Weights of a small GPT-style language model, trained from scratch on English Wikipedia.
Size: 14 layers, width 576, MLP 2048 GELU, vocabulary 16384.
MLP neurons of a small language model. Each row is named by its layer, matrix (up: input weights) and neuron, and shows model dimensions 112-239. Each number is 128 + 24 x the weight over its row's rms, rounded and kept within 0 to 255. Numbers have three digits each.
Before each neuron's rows, "fires after" lists the tokens most often just before its 100 highest values on Wikipedia text that the model never trained on; "fires on" lists the tokens most often at its 100 highest values on Wikipedia text that the model never trained on.

fires after: " —", " W", " She", "9", "ha", "Bl"
fires on: " |", "0", "o", "ether", "ang", "il"
L7.up1479:102111138130124110152124153124127138159148141182073167114128148122108130114141166133157133129095132120164139120132122107120159122141104109136135101127107164104101125164130131115145155120091101119111093069140139158116137102062125115131183089095099120141117148096124127144136114111162114117139130104103116124116114178112174105105150133136094120138129086151127146104137091124136085145163

fires after: " |", "|"
fires on: " ", "\n"
L3.up547:154150124156080136177147124159149126153150147128120135136115118138149138103123153068112130121147148135127136132130134092147139148151175116178120142132146108165139115129150195167146150156100149147091140128130136119120123135114138094146135120133124101117085116083173126123121174156139131135136134125134125124105144131099142121099114153144099148115113120121131128077136112121155130172141

fires after: "2", "0", " known", " f", "1", " km"
fires on: "0", "2", " (", " as", "9", " of"
L7.up1464:117103148175161125107101113166163111132122135119168152124140117101109119113139115129120155155097105140132123150127151137143117142087147055163133129104143095126133116135146117113115124112133133136125111142087113168158112127111181133136139132137117108149085143125163113148173120106144143142110084145108120131139125195100114125116180167112105112122162136179082114135143134144126157162120

fires after: "|", " Released", " aut"
fires on: " ", ":", ")", "onomy"
L3.up103:141149129110112178077151128123169074078140099124128134097136089138117116178108111171136149075161116060103117160109098147150099121131119158177119134104153121160110102131110099111134137141116099123139136136170117089127125116113101126125112098133126103157161122112114115112125142121169132154105161111138157161169107110132125149082117098120131122161123104166108154138152141160119185129147

fires after: " one", "1", " |", " out"
fires on: " of", "0", "ing"
L7.up842:153128085124111115141109189136117125123117143143103145080141129120124137164168167122145150161124129103132147128113100113137092118136106101146120080109120148108116122163085110100104160122154103112128110154112132140158142124122163167092151132161109101153151106090172101189118109141118145103097115129126108108124120157141135144124134125135095123106141133162050132127159169132164095156153

fires after: "9", ":", "0", "2"
fires on: "7", "4", "9", " in", "2"
L7.up619:161099151122110147120086144109117139151119173098092109161111124101108122157160153143113150142118140146157159120129130092131121126096134091146094141121150178118095170139149130154143152132158157139121144136177114157121112134121135135099192124095149115150124116116177158142079106077102176159143154170143137104142097126113146184127100144143107130119136147147110094158147156109178121144105

fires after: " ", "4", " |", "c", "+"
fires on: "1", " |", "2", "3", "u", " |\n"
L7.up268:167119094153141131101140126127127112166095157140102145178139134084107123132135158137140184120148110142107118104132095113148166133129149100148162135197146123156130092111143143156143143133128133130110137153102105137141161131094135168149114089138156123162154103116129148122110170102136131110139118129113108116087112167070152083083137112150107111135115131123079102097137129110142108141121

fires after: "0", "yr", " T", " Sh", " Is"
fires on: "1", "ay", "gy", " X", "ets"
L7.up840:126124137144138129116125146125132109157091164118141097106125139134148106143102114116109134111146102097119166140165111120145166141134131129146116126115114139127126106120174117112106134149116145115104146104132130128105082158137148103143089126136120126162123109157129105132134109126112158166147112154096135139164106133125150125110087132118091150105095157146101138138118092134110168153161

fires after: "8", "9", "el", " L"
fires on: "7", "9", "b", "6", "ur"
L7.up1493:132163122158129124149100075117083174129105152139131113134119138094114124136076147127124094113164115095135098150085144127083093132119130117123074105109142099120131143151112148134123134110128131128106114121130168148142118143098136138149132129122155140136126121110133141108091126146133122140096127142131101091161137130125141150085113141129122111113131092076120128093103171141131177125134

fires after: ",", ":", " Cl", " "
fires on: "0", " ", "3", "2", "ap"
L7.up2030:185131154119118085141121140104145117135115153130094153146152116132141114144137143122118176138121104086140110114130122122163125125154142093098148149139112091132126155160134125080131131134117145171119101136130102142124119136111173126124144128120078150150118115132127096113112142118156171121122126116109119159160097111120135119122143099139100126152162140083143144161155126158139089160102